Part of a small language model's weights.
Size: width 320, MLP 832 GeGLU, vocabulary 22385.
Architecture: RMSNorm before each block, rotary positions, no biases in attention or MLP, tied embeddings, normalized queries and keys.
MLP neurons of a small language model. Each row is named by its layer, matrix (gate and up: input weights; down: output weights) and neuron, and shows model dimensions 80-207. Each number is 500 + 40 x the weight over its row's rms, rounded and kept within 0 to 999. Numbers have three digits each. A neuron's up and down rows have the sign that makes its largest values positive.
Before each neuron's rows, "fires on" lists the tokens most often at its 100 highest values on Wikipedia text that the model never trained on. A number after a token or word is its count.

fires on: "1" 36, "2" 15, "." 10, "3" 8, "6" 6, "5" 4
L12.gate133:457466519518507505454483435453539520484562500570503467521525437479466470510429491561546545539555559508569514451511473443465450509512494424511468498494487519563439511400524509486493534481494521531475468418540532584423480480482526528434474550493493460564536551465523542511498521531382469480531580477486525445487545520532501508517541517491508491581477478505527504517547466486452538437534
L12.up133:438496490508477466523489583503536548501529367486489489495496494514396472539553532551512479477431478517552577434471560443516489410448492483488463454560541492441548439450443607479483512480474455527518478521420547529409519565599487484456485531486556521509494475533500478528494481509515523473534473533466534519515455487504517436543445506542605478485464537498567475504560522545500514533487
L12.down133:517461534518491424558564517459481546536529496508496484506555493533563486556512459491588526515540504468545479497485434464506515472509509497492500536424368422517470603479510530510495594524481524495487438523477553535519531543453474481449476529466485454455568460523430481554454531523516456490541499595484512491512496505519471444530485469579485481518536422518484538500526509493566497500525

fires on: " or" 28, " and" 22, " of" 10, " least" 4
L3.gate620:497500458458467492388492549460552489439517448511542483484467502527497461519489526545465515539455462463547416502534501404451533523527440533494475491483513517506503544480489504492485498492532518494571514544577482420479518503454501574477486486511514497524561476565543465487464464554445515515472503530537511501485538527527495485499449623506533460544458546593418483475547546522514436540516
L3.up620:499440458516498498511443458529503489496521374508504458467475522533509485478490537511508549474544506428433539529535457426437471494574522531464422526525495551523473494447473507443482389468513458488509498494451545488514545435459522518489455522539481515504545551513467477495544469627528475515529490493530518504527509506517531522479532498489526554489527469518472502481522491519499532495481
L3.down620:466428497491480562527428563515473463553501462500466457544429443558508479481585469410510490483480653499484491480504456454573463506511511468541501519538478487456529444560528483503515531482458439475478489402486455488565473472563517471442453541511448442438463533464548465434514476433489461501520461501501495392458456472407518459527437476484510530441544472542595478497482507613524485490526

fires on: " |" 37, " his" 16, "ang" 6, "'s" 6
L9.gate571:483496556436529495497490495478530514494534553494508491510498486551422450505436469568514524540539475494535521479517509497507524500524492616525526464451535492556502520555503466523565545511427515465504490467506519460490445513560471481541545517483517476500473464478520492558523519552462539502528509487461505534443455572465533512467544572588453521568539522496488478503546496510528503517498
L9.up571:540534492490495483420503476479511510506513526521501491463530496467520515428567484562532465580501559452476491475465519519439512443509490462514527505555503544483548579494464535466471509542455462481527528512462465460458470522539511497456524547443450487520548509451433515528542452512507568480511509479483539473568440521443493497536555520521467492529511525497475502433540517487476453430563
L9.down571:397446546504518475506507529473476522475448612584477508467492440577502459521397520547494551488517548525553490532450458512492520513509480528492501539533560517508450572462533514538555535554470507455511489471490477503498481525462460508514497492523551496456418500517544526521508501480473537502543465468550435565388507573502524483444540504548548539480506410551494412509471470465577538518529

fires on: "'," 26, ":" 24, " |" 23, " (" 9, ".)," 6
L7.gate417:431471557481506491491461485482491430406551470499477516490508482469478498487513394480500519550508534505484511427470508580528498530488546505568464550527523549483473580531482537419404496483455429487506542492496501491514402493456477526457518498493535454482544490500466597497542515530430471416545514497483521530497459509398494499508477535479484519471505509540479514516545514556451503475561
L7.up417:406478571568504448534489503465511499412481520475473450508482542488570569446503435473516449503512498522573428448488552530518462485505563458510545515511520558519463544490498539470408438493495457472553563546475528497476447490511475519443470495449511475488544434547503565506510487511484497473520526500492528511524479490434540566421520510497490513439498533480445595436473491535531474458549
L7.down417:549529478472516429492520478503452563483470458453501467495438447448526528352525548513481457395499651472547509581550484535544488480527475444519494532535544519539522501444523453498527450463561554494536510470517547491537502468519489398456456533475578470477501507444479501495552547528476494558530462562485510577509516490522504523500543475467491478519483505462542511498489530541590518450483

fires on: "\n\n" 53, " |\n\n" 29, ")\n\n" 5
L2.gate670:515449452486529478525483580467463484499511461479426515524543503474461440561495473470547484509521468475492521456487452475535545526466514451524493460552540476467499487428492457484558447460498476621521563521459552520528497446471497473510456443473510529477462524535474543582514459544467508494512456479491507476444514532593456549503393551426516536491524485495513540513507544483439518511535
L2.up670:459444454509539505500519514507483551510448527472504499560518507560470484526478499444541461440543474474470466505486518535492503485429444469502539449433532518506556524542476499513581462486504517496493504530473517448518485415562551529513450549518517429458397499554469493436546495555499511449542425450478441544499495516489527496577492518465480498565511518477497546490485428474435466526533
L2.down670:539549525502580464527520390509594507496476388490509545472499489526436506507464526456518405458487535494498515514471552533514459547544538558484485502512512533579548527545497499492493549506496484470480543537512528484470460489551471464462533487596486548535544492532466471523527520550480515446479494539515512502441546477511473553499491529503418469480544508510543537469578586480491492510484

fires on: "." 41, "0" 5, "1" 5, " +" 4, " |" 4, "2" 4
L10.gate50:495475489489473550515505436481488512551562521522489599479507437479474440544479459494461460553516483531526408517465428447539504484473443454477486506449547475535499513518475463498521485478507471542534576470438537529449542465552475528469517568513450479591573533483561508492499504496454503432473495480540475499515444616589453545504504520495448575500439557436530465501483511541467527505529
L10.up50:465507513546483524527575466553519548478548457478540529478483471456478487481405455452519435532500523494503441463518494526403436481465505496528521564557470488501511459429477583514524469484478527491483477415427597491409507463551511504476480555527468512482511537490414579550453536575457519488418460506544575508580487517485471477565446514536529504581462502505547522499517486514506493449491
L10.down50:522473480533463454537459493502496430597487505450512522502439479462455476467552490567489524510462465518561458526556510571468528497479527506493530504511455532507477487531448584499533489492480445481517542449444516473526485517553570520515460494596521594537563510474490512503431518468471510555479465478612497513541509434515453416547419459481456520533453465499462514481375467496459460552533

fires on: "," 36, "-" 16, ";" 13, " and" 13, " However" 4, " after" 4
L8.gate24:546538547503446489427490456538535499471515570471542459497500490480548481480522553492509434439417514574527501522482422489589461382550555530484488463491457505491508518505477428494455548493447621546502496460493464512535563555467532552491541532503488464536503546547454502515489548503522581482486483403535489510462476526467491550463523471530541552442488530477535523484474536518417501528588
L8.up24:476508526357512454472497502494466491493478543455471501494452498578436563469549465409470503497541535490470502472412474533471498649464464527624466557519480547492527545553558443495534443573565480541524545498473476426480507447437522477530505501477534420507501509461505456472539550554525514523481469504455521477439541496460528452437555478409513470536531563507445509495473489551486566556462
L8.down24:528546456567448454473430492549541562473532487496579509476507508526567457448525503498551506467459532554437507487484554456520492441490545511477478407456519449456507481427447551540462583464506550486546512466559471497515488555574493522528480563515465517464460516511432559450518469497523503571495503494514460497525486502478492470481475552511528488479462446507467500520536478501478422490550

fires on: " of" 38, " in" 13, "ef" 9, " for" 7
L5.gate665:523529560546514469595509421539497525493523554478539491385502528438483480472531464530465487559446558419504565480463457519571515602451508524556512516513526474472519518463494506480471449510446568514505484464514519453508452447526456516470575518481495548505390590521565477478516495479525428469468508535451490550510487440419497564430461401497468504488513467514566571513503518516494514541477
L5.up665:489520512532501539529516461514503513496408485547492523494484537502477584537522449469607500522516566494531512534517471490515480495456454520502459480463500553503458536429571510473436538535530548495595517456534469528512480448498576419473534519478527586468545521430508509561511500520453423607513563517452542559519508502502429470505474474577546523545489508507496442494513541469443611567543
L5.down665:458505445517551474453509556526460536514508578523483498434482506464610476556440540574533494464480486487535533421505501479490576536501583495492503499421479489460521542503505476482511477563485462395524477521482526536508484509481515554499538523512541558481516482475494501454560501462447477448529477489503517519399524542427501498544518475474549459493474552522484489513518539536441499458540

fires on: " career" 23, "al" 23, "ity" 6, " Career" 4
L3.gate254:565533522509518454463531522445543500471499552522570458581415473529481530456506569548452500528531542433517486559515524534589481552501464548509551490504525487520493497515404490464532493520539484510485454575517566586484470524518487419463553550455483544480513544498529517451500542513541493425468423465474504415429465461517539587529514478531552505450555496473546425498495553497521507515467
L3.up254:497471513442496532528479492433533563581520491425473448503467458457468487535546553441472486462444503538442520447536548528497458457497438495544476526496569542489558495539517521397486522472502436524560509546541490492528516488504522496457443520396507451456559591525490459531465493527523488487513495521504467443511453514417498514511487466473443511541469515522516473556437527451532505524489
L3.down254:493478496512515496463543574501427479388494522544518464548590532569510477499491464482533473422471558520473516481537508512490466559490525515503405479526520479480490513547527486468540449436516488417502503548396548454450558526486520532450515516431484552519490460477500505507554529503503495568470533502529470543536467482541509406464503528468493525474519466468491496465508474513459526508541

fires on: " of" 36, " and" 18, "," 11, " all" 4
L9.gate179:469485490474523527509461473476498481573530466522553461447493502446506540492456507476524556422486401517519445483544434497487525576444453516496474499489508521529481521513473481540500528490556571457510462546554468416528451457566503459407590540506510509488423557570565467544548451515445456515493472495506502540502499483479578433508549588487439494532484454588503459476512467538468544549532
L9.up179:452436526491430517516516480474491482542564601462540464501514491475438447420485472466486499500478492493529523509501417509568497492458523488458448516488509506468499428446544552426449620455566486459550491522538481423491458469505500536392509546535510487479577491513492489503475484485464537534554490477477570434481469455513485469430504550483485497528522525496560485473520507479535501497539
L9.down179:600539537500472552459481503483484513452491495463482435520535498533535535516487532524562525526526379576534553422472484526458461433476579521542562460505497495507560504517522479574529547542435504467503476450500437535506455446504493478510500517463472519487465458492495435570516513544474438535563453450530471481515511562493509528542510514502461465443544520462495469475528488460386546481529

fires on: "." 49, " (" 8, "==" 7, "|" 7
L12.gate202:517507404505492463531514524549481549491430533500535506491586467481478488515446516440550453503558412543498492487466527449481517456400505478492555485494471496561431439498542506467533504493473501485478491562509462493575433490540509536458542503551489504476539539569491497478548452471492535478448506453454524482469533426496461454403466542505436449569451464617547553507546545441513524433586
L12.up202:514439497530487435518536533517506562501527517438520488544563476481508444465461499496528446581536442546472505510534587416576479531417505507531429543513481466571446495553499473548471534499481507429518520515448484471548480467537526463482538532573495512556540507522511548514538475495508493469472474548469515560432482496544384510529490486559587481522484478488513596483560503501512538501545
L12.down202:481473465518523536512507510533560466432491500529465431465453528540587497511460467478504503481490526487527517458471537482493516486553518498513527453489595387477470475486483516479450533604488524505495493492515501513537534497488520521468514521481539483491515452490521550520511483451490541481465522432535517620474504522450522503456451511546459524468560533512494498497478460510545514537456

fires on: " |\n" 30, " at" 7, " was" 5, "N" 4, " time" 4, " is" 4
L12.gate651:513597512528515492525539508524504509515540527457511519526489454568502485408557550489464516551539475499432519465458423492493518464458580444504520516498469475485483515524523518467411520461470514443530520567471522518508423547473563514438475509542435555486527420465506486474472493466478534565480544493440508446534476470468460507457530483504516431463451526521517488546472441546517422489463
L12.up651:510524420548467530554521548509466556531513493503478471509498487485514506458510561458516493520454491460441421505525512488565439466508474569482533421506446510508469476517476502458468497479544537550448528492537565573510466489528508470473481522530489506418522522531482477440540541513467428495502511553497536485537522503474449536492560493532557522523480486519438612431506501510448472548515
L12.down651:550479538568524502474511470518467476442489449521443455526501480460542495439561460579440473457588522454468538535445491464478482566504524544525510458428455501530471548497484549450471560574473533515425571431458521492595478403439496477521483510475467504440438435476491524471483377501513448576523486505463510504512474501425414478500525447446516515471506515486470457464487580457481494514484

fires on: " and" 81, "," 10, " &" 4, " or" 4
L7.gate160:468500516522514474522547515527494490486557465458526575441452492439520505482567518486522505550520488440542435498507480444508511571517508478463512551521420564582480522554513514552487518581511519454449585547479449452441509510557472570421512475505462581502504434546519479484579500571359481473493539452489479455495527465446510473486505516541525465585482457522460472464465523476512494459531
L7.up160:499537483459557525493479568500489483493532502538478487456427483471513448457517459508490564429502511463510524508450531464460536487485441506451438498449463537488486475521513528513483534509488487498530536483471479447570539505472558476492593512512490516523599525538482494432479512480426527519501456423460547461516466444453437552489518515532487486522453512557473500496459552551508500495509
L7.down160:456550507530476459468497466466513530509485525542506465470536495536511467472511491484524458605498589570507548470498414517533555487509527557507518473526535444485479527507516470483562492479428532461480493502532497433571547484490539536504527404475479452456512529494519492532522491507535480480482436525487589591511583450544530447499570483519527491422490453514502484452527491488568534479486

fires on: "9" 45, "8" 12, " band" 11, " bass" 7
L2.gate648:504482532462455503499497477531526467545511496558425453508468550536503581520513441522475522534519466492461510478415480522485511513482526533415572538497523506519500483508554550485471537485490503517590455504613542428516487481505458572489566483510461502504501574516567481479529534442515524483562537607482466558514482495498503489543542486507547549468448459518563463544490467537498476455518
L2.up648:532523499428535506579514511506547425489537488472513485584438543460438498483474487538532451483512440562512486464495576491470590458434560543578529505491499515503500489502538554506438536523523468538538461485522538481508459443450401535489552482564527495513456518504462470568497503482539508536519483614524455459487441469506522557508509481567479531477448439486520498448556525505598527484515
L2.down648:537506538511461467499528525426447467430477540531434519455400504551473475534484528510504487563506479539455497516538495497443416578536522441492561486491502430558429479510536547531490458544510505550504475464574527461516441469495541520486484525489551480409496536537571547526481493451486498479511516507486531430541471522523494438508520579588457443509543519539454455521478441560395458484404

fires on: "," 32, " is" 8, " was" 8, " were" 7, " are" 6, " " 6
L11.gate786:446502561466506521515504421474469588483517524511478524463530470514463444540482504492457476530532459498546526448480480530468502510446485493505467538532506485438500518482518404604546477460495574456474531476505520478498460491432517521543455506479511485501520498448492506484535474508475540480458490494480529509492517509508575514508564502473496518505494415507483508514535428519523546542542
L11.up786:499541488469462579510469487515507463459495500504535507495513416552518557476517491489464469429516591513479490556547467472498479520566528435513483468520574442469524468524491466467485498484479587535473498456535599513567500489512476446567525482584457550465506408500543439479499492546457444521457477507437550464493505524472529576477464514342470571540523521527523514495492443451502479482418
L11.down786:492479500510484478453558454524537477540485557536441472492490496517539489525550526553473538546506498530511542434483464531398517538488475423380464459517512540502487507562469504492454432462480521507465486480485476566475414435486525525498470547439566505540442466547450459458520531414489520519528475519468527613499551536508579496552510509510476548453495500452503541525514422469564464497503

fires on: " or" 25, " and" 23, "," 19, " de" 7, " to" 6, " del" 4
L10.gate513:518492475478483433501483503451477463557406447584503526480400480514498422553486481492472507471439516496481479490513472488458520502462489546502484490509436536533529486516517454463543517488523459535487542544487533564464526532463556524553498472422528617513503529527534536450547464554441453495452442476510457489518555459484499463474483547505495572483474494533482592546486563424504505553590
L10.up513:447571500494502442490512498461470481442506478542482463474451477525538562483488457476462550452497505510577569523510484447425564490565507557502522538529504472483494552562519517460539500456558454471449491487496545501551559536540529530501495514550526507420474540443552584464560549558509516460498544447484513527508567460475520471550501458495563567549554612488555543498479487508463530519458
L10.down513:437476468496528479566500507482459468504474443434530477434456479462503456492453468515405499562518579487556506448539534481409527517526459497539508511516572488515465459599521458468450466481463475468436508475412468494507478478509543507469467487485535514462435522459547464519552499486517480481549528508551546563493563410491505516542474480512483504455497491521534487520538475523503501491476

fires on: " and" 44, " or" 18, " by" 17
L10.gate186:524443536501509541462501481434489524541526513480509501399445449472435510452519509526489459480497589481487476481497484503508472550467528505483469549452530516540481500485449491536472478512437568492449505529517416459499550471473499568491553531539523473487441511584516484467506532498522488467470467479510528489596574447524489502486561476445538516532466530452494510503515490437463550493454
L10.up186:489525581505504453449504550490464502548525527503506450494470501479525474487596505521534472556419581457515544524486405480561448504466446534528450492468519492479488523447541412536476479464465449536454396528429481459453396408491499479480505500495494497499479498531509460445517558490523417504399505569547479504500503457510484533520469577510592480546487496481545527565479471511511518453580
L10.down186:490507440463535529532539492523519477447474521472486398555528583576576529487472553490463494512554612460567515454529503530563506495448550524510502543504506500465485442515535486536547512487534574455553501465509526442471523488501542447534485453497501505448526516480502459453551498525523571495498546486499481483466473482436544476532500487524498448410520537523540550498524457509480493569457

fires on: " |" 45, "|" 6, " (" 5
L12.gate39:538496561524497469420542503443548526584473482491505499398535572522568485539502529525500504533557477533513489530514521414460507514541430589480593462457473507602420478483556480455437462553597494524516520515591502510524464510485538479479513478540528448521496477523483471488574522404566523533472576457551566509495539530540507548486485464472488489505452506593519473472523531537468502460510
L12.up39:429492548511480426483463471479508572438458540464521503474494498515448568524529532513504527542462481576530575521500557383514473488483445561555533478546438493500473459489513481478467478454481460520502497496554489428506480449489508458483492418537578440555423533377455537501462503511515449554487560434456580535540583499481456542476493525519537513483527472471575506519590560492536450482524
L12.down39:457459475474575568463501522437499525531535481538503479512493505440510601495448494525492490551554488511558538504495478503539530549507511504431521552487528490427486457464481509502509503474507465580477496537523559470504498523480569488450517505443507494576549504493529432511543465494499469481507460504483552667584473487548488553506507468529520461454530461514445511555549471498399480462467

fires on: " of" 16, " to" 15, "," 14, " +" 8, " &" 6, "–" 5
L12.gate765:495538588491543539499514472447441458520470488472496475462493489505478474527478444482512486475497534558594524560497528548511552515464538502492490537517411471499503534459503502461492498522498453557462493493409429552472474442464550525522528491531517476544543440547588511496529472528483367548609430435504479512526493474480495556535478498550496456560450475552486496492511493479521463470465
L12.up765:466490528485544520506427503490455488452577507542509512470463471506454478502463533533526473440543547491532554467489545506480511525456566546559524536529552470531574531528530521427493526441443458472500517463415381509492509542466510611478444551502508536431503482464496522474548517486454462517544488488463478520508503494449415514554552550512484453581438546499597506494543509527489534529522
L12.down765:505460463505505468552541512502510557499494530456521529498497515457528471423379513519515540431466588544535447520529482448523491457460533424543545537540451490484426467480510569511478464494584519467504504512463486509500551451471554542551439448572510486446509473462537507499505542454488395562523515427447495613592541510487499438467561473517503519474503457539442527467434498581484457419373

fires on: "'," 48, ".," 17, ";" 11, ".)," 6, "," 6, "'\n" 4
L11.gate479:593547527464471528468512504494508481559512496503404505536530423514508492555456504458441588496522438550493500488456521504450480455464477577558513486481557497476502589521574489455487441573527517492516539463501465521514437495560576471531437523512515519501496459451507547501512512485517546480576507532467532550522500501443481513527503520536446548509458463519536498483556500509498486487544
L11.up479:412469585521503522402511438508488501516489487457509511473500558512575536532561448429537441476547532541512567478515475524516481512553504467437496550557498544492497470547545471470526550474606478476568560546558517493456567523493520447547526480547467431501556434542502517507572531527438501486495424536448503532461471451579519526458477490488498466471535488517521493490498572564500478485419
L11.down479:541524509493470473516539602413509460460491450478512516388479414470459490457470508559479512485398449563473450461506533431518489523521493484529423476473489453520560572522485451480467491521527500528491506488460562454430460444477441562509509399408520472538495517515406525546499513491517518506492542510522543558518464542557537490485463506526473499433467486437480508595440526486497451466540

fires on: " to" 59, " re" 12, " by" 8, " of" 5, " than" 5
L3.gate621:489563518485461488493536473434463454530497443524501523435467514585434594484533503529447479467484569513465548505449437522498534570494528493537568518520401475526540491450506482427518583526512448579521462550512464497449551473520459497483540488546546504544523482461487467490525504545403542484527532521530558486453455500477532502508518465513487484586461542537587521534520520552488498448526
L3.up621:437458548512559524536536534464433458462502485499488571511524494453511564459535488526507484447501529514505580472463494553483524533445560500477506485536547445497558499507532463461516464531495474558524511493483464448470515456469436462493511522468521558552479580544477489522550461490495478439521548478551509500453476513462533525492448526489519487514569470483584537491493498538519439470568
L3.down621:457543495481473517468495493514499451457522461490466500509510461459549530430519539518508498530460603472438491545470543517481569459491519489480486558540443448492407548496506526587483441563471482593478550542507476513485469498516449449433440488536512511556566494529525495535529492456460504516500468532516554489500521466495499416510463452510531575456446546455504538530432455529492476416508

fires on: " (" 85, " =\n\n" 6, "\n" 6
L12.gate744:520529507507463516443504493460520505476514479465544574494522496489506490466523505474477522560540493508491505534477450491456563476516464477496470478473614549509459527482511543497466483551571494482519523474546477456468497470430495454448513485549498549506514531428521472525508518487511539494539526523530580500523562484548497554494529504474441537492498479487569489496540515507457472404410
L12.up744:500490530508525498569472480506477521506470473429488447540479473464516446457532569598524513509511514493443398527493504504550431545514491515484530429536513540495512609472435529479479525506570472494599499573474500452438430489482443529506544486431549494539512543485456447553546496471545485514497529528527495469567540509453437565428568478547570521492404482488533479466507514531505488534499
L12.down744:500467494449459528560540545506512446553495537522477491493563419506482479473469455481483437480524608509482511488483512549468492482460514564503543561563525504460487527503556481422505470552543478493426520479463540459562535470521509456508512498513446519495469501558509471473509502495494554543502577430488511529559498546458490524533518565466500539432492525505502479444494491467475466487511

fires on: "20" 45, " " 10, "19" 6, ")." 5, "," 5, " special" 4
L12.gate310:557489515505467484541502500436439452480465518549515519546501474463442507469509499497467479481493460496585546457518558595531575508484506455536506514500524461543488441483487498523533439539537450433497519420515552531416489479460528518478503520455515494514535600398541487527607502507504483498552438524464521476533413464501542535515469548538469523524435458485590472509525510538548541557538
L12.up310:521467520521529569538505488503558520501479465538561500474540509523481526532502554437432453432486462450502531402501464532566476544497457477520549472514556465504493504501525475467516476502469557454516471486499571482506497497472463527469530528535509545421592487499427536502549519564452468541471545557466488507534435454523545635576473505574487530492503499484465483436523497519475493447509
L12.down310:589520558523462429449515420471458443486469489519509493502543520520442440535477497473505495462510460505477521601559512562514464460513464528558545528509472519523501460488557468500522463477625489520523493484464521571570512494499482494550534494476545438501481541508504482515469506494514528503496490524555480559546519475492530541516566489502469454583506540460532423482490488470456561536462

fires on: " to" 83, " To" 5, " not" 5, " and" 4
L7.gate343:475538484470496507360483506441532460514522513516510448435537506432543544458552478505458589447500501511550500479453503515518471471517517488519551475429409510486458541514468459469511547528542508571521504562464536508466526479535523414434500515472453460540529468479549498493474504524459533442499540501553533488523505426553455475507478484523480490494446517451518553494457468521478429452574
L7.up343:498562523457492508421477412422514479454513541511467524423512481482541442503534516512527572511522545478463536492445491459472516517462528541478519520428506495501448488569481476543492617518526574566440478542448542485431485489458526508481487487480466452559488453485490480469520515509463512400464479515490547520460522482519485576542466478438536471497442493525442514535432477523496466491524
L7.down343:478528506434517480466530486565504451510493454478460422544505450483527559469543547539500485519574704507445583535501529514436503455566507498432545465485504539549542503456483543564512501503505524490521512494467508554517572528534560475455504534424459492556487502542499492513518485500485572526479419449506554429460435483503532508552451413531484478537538502461504503524478504464400483533474

fires on: "," 100
L8.gate415:490490518547455496534491483551534449496540509517594485578535485485484543480454598577489505441455519476513491463565520526504485508467512490458481533534454530439508475459470383466547581567470503521435480501533600488461540544450551521516584493560533456434546489533552450462505532504453467472556475554457516533519470474457448536493463393537545470538553521457496498439503566497498467492487
L8.up415:483582498505501414556449517533578485477536479489461489479548504527458417487494509522523460454497480508519491509535487561435462496553487524535497465496434519524546509426474503486509477482537542555466484569544474443455513527492513467459500469538526464421543503450606461486525524499379547451489529448439473509518545531529518496493487493417488461550437484541444372519476498488459523433472
L8.down415:429517474481514490487505485553476401463541572493554423484487506470470543474473567421532466441482526436575465517537531490499432543434501511479508475538473492407495482493531492476480476491578495524519531545425516409505514437499569531472519525470492496492529518493509466518490521494477466460447548512473493479557476451471544473548484505484505421534503577475479525475576471453477500554496

fires on: "," 57, " number" 6, " " 5, " a" 4
L9.gate668:510550474443465460472524428470556407549491429550560490484500508475530530479569554452455521484516497484469436458481520489480495515442499463523527448518459465440435547483485508494515483398472534474476560541509470489534519496431463519533492428520605479487499563538540464566451557486445469482512479484518526512533469578517473513500516526430456562540509514514395562486496497524483528454551
L9.up668:377498514496493479520479518488535494425484505489501520535504446579573506495507508507500464435535436514475493580513426547468443552486545485583474471531548458530458515468502448503431512537512483415543541518531517474484479488480541463515481547482499475452506471501508467451568480507493521497465504511464557501455432516563514592478435517535439526534511500515460499518485476525548467538508
L9.down668:426470515525537469456472432480456504545488578499561493561526533499529416541443502540512498511570595486512560466438491507540549498519519546461564484490581583513468481467508511513511557542574407602464473522447550578453519465562464464546493532534511539487508492487529536505554507475458492457487509524482474515529517481434484546481480593520506504520531487460523491471538544464505445533499

fires on: " of" 32, "," 22, " and" 6, " in" 5, " sc" 5, " |" 5
L12.gate831:512570445469495554483439542507485427521475556538505438448497492497474506488564569510518526434459517594516499458541529485543523577419486505519480459582496481484548528506556499442427455523446516443494554526474571497477527557510532488501493387479536508439563538592536537499514492484534537510496516502512474545515444552577450483528596486545549556508515523555504464459510557548491454446487
L12.up831:550542452469522462504527474536492532486520479504477467499488478452553548489555517578477503513483460445453578532498489487540520545575413569491538443506535516437480494480513544531521553531483507486514526536481462480509500494535525466442578459509516534458583503500585562552541545488502550497479510498533534506494495506548522472468503451530482516428586531539475538462461454610498535494504
L12.down831:506454531518476442527483522498485503472500532490531516450567543540489496490474439432535482405516491549541433477452427502551448478477544586534493503469489506489612466458554447539521495495516448491516421455574529478482513499488447490579510461468462417485478456489516521483555476493470517504495519461477481549472484474483500479520460504498479463488503469496513497474461520455489468456437

fires on: "," 30, " and" 15, " &" 7, " |" 7
L11.gate396:427443541482539528441402528468466504510493498500485488451536544536528546507451467510475442485430481521518460522544484544506510507482499541468533514498491503530507564463453502498484443487473467518486513517448464493540448424459475564488560569538465486488513519482509481505487522608464493502462532512512519442483496534583510553490514469486464521562504537494538587481573481504468472510524
L11.up396:473384488466487539429504539563504487534494496493551539507536473490488527409505503522543585483418464461535512570479444500547511484569490542524520529500446530489534529587442455462539438506511533485508454529572509499518445511546498476569534532495550589527518511466438553533513477497508447512508526530452531490514487466547492477526469457426492482561495495486525515480492515548496524453456
L11.down396:538527537489475506492526519499509556499468530529500501553567517522549512480538549477544434538456586489525522469510519583516533486519438531489461482606551620492480509525482463497500530432457545390522413434479483442443492467510532518471528495517532481510489453496565541515520517533502447533505558534522537634491491506546462465531510510450491539474514525509510528471435475538458455460525

fires on: " for" 24, " of" 17, " in" 14, " on" 12, " played" 6, " used" 5
L7.gate768:555632438545486554491487468549506506529500534536538535475459476482575531479519454458529445563481569473449467404562520591517487523485504534518476536464511468498482505444489530519466498524514575457480491500515511443514464519489535525490554461532540596428530600501537417553459573399501395542559533496450489520474509561477496501504446473481443545471469475486503492553554517435541482517486
L7.up768:490538403446478549463503512543471520536504438520525479459511490515460510487586498520540417501502582456417498509489491556501525523476511511454563453488564480547491573543473506553560538500434442534439534535494479552519520417516541470483519533586452531532542482463546501501431531473555359540565484470430526457449455513513448452547498468500524516553514429467457393571511503473552486422533
L7.down768:485458506430484406471434458498526488498445491540440478489472515487555532505466533468509458543517574570582495493517439525512499514543477519452468499536593449497518534466449483534543508436509597500545494382440489503461485525378493483513432500460546500491533509587500441448497458568507572502435500576485503492490522573466499495466598518534497544534460502525464562504512524490417492501483

fires on: "-" 19, ".\n\n" 18, " " 13, "\n\n" 8, " |\n\n" 7, "." 5
L7.gate407:434525485468476517540436500506531559434527465522542532496470452477454448537471441554512505482401420418491522428437540465444500457506492537491550504539548505491560444440469460429522479516431481496438566537557441532440478418507452468470425462515513480551530481491516466547522420503509538511508509568445548537444466465488531552525500529476473456504511510480473496501510537593542533414483
L7.up407:434508483579521447477491482473567476475497492453513519489490450487515521520506443513498504530510475515478618526482499525411461496465459521526537453491462433588409589483438540475496451472542562496478491505450456517555562402550547458470487470511546459486510492497473454428501454496495427515503467507528568503521462575471471517479529453501473560534473541453494517541442455495472462497497
L7.down407:518561494509496478505471513490506552442509503489571470505561481527523538551521520522526513499525568476451538490476492513576481434542481464502471500526528558477531480536546505441445513502532472557501511520532483495415518468564554523436514469576499547537474493554492505464394550625519467459553515542544483612415578456546500562456500471509449511442439444525556577494518542592557462495550

fires on: "," 95
L7.gate780:475486511447485515553526526458507464552515524505544501494531488552512494523453563478488439477533517558502520536438465476526496481414477453490543478547507527510517513517488466490558519498482497441556480488504511558575541531515529513556551531537524452505502511550477462522459568579577572529542492551574494522512481467565441484400582545445480489506516567547504513513537547476476466474616
L7.up780:466493511509465491437476441528508437485529487497530517467508486514489445431464503548500490448536542405448505540446507510491537545584413501469540535519501507440510487526501552475532516427582511527503508507495558485484511538520530487455463546541638521480530481463522498468556560503538534450507486473434472510552461492496483422462446419465485497573510498554480522487458491537519514495448
L7.down780:486525485577494437620463484511510483510455515552507502486529563558571492500478475520476479474460569484534454472571492540530494488529523447450497454542496464493495575433524411525503479486444494506474544527451564515526475421522500512477468404464477540474549516521450524479533519521521493487556515455483484561494516504582570529534514565539518516513522516484488462479581530426459548485581

fires on: " which" 72, " and" 17, " who" 4
L7.gate724:508570587485531514501420535508478535493553467509484455443577509488539491490469483526459501465468560511545453485514575569537512452558507482539507534459459495490489518441486438488519584413538522529570440496467484500511520596557564484436606416503449460409555405531526479492518528521485474517472481474492554506515555507498568481501475509478579483493411483464527507489553495476458462513513
L7.up724:497514531510463517495509532437476496584491565499473471449465521510512514525510512505473467537456548475472560502545501475519486484474498518591513498491508536484490499495477503516471517544525482540526444516502434494517477493501470478466496533402436474490487510451498448460534561452544529444539447500502466516426450515483449414546473520571468454543435518485510505561488456493432507449535
L7.down724:566479470509548514474580455494481511528479441408537470536449499474492454476494499431447559520529664516497448543457542503522474454500509557418547494505497433535578493465509442494507485468513549454548577443502496473541560473492571526517489534466483492534473494503493505469500501486506523460458434455481388474484499495478491512546529460506512516449547508487566506499462507550491516471531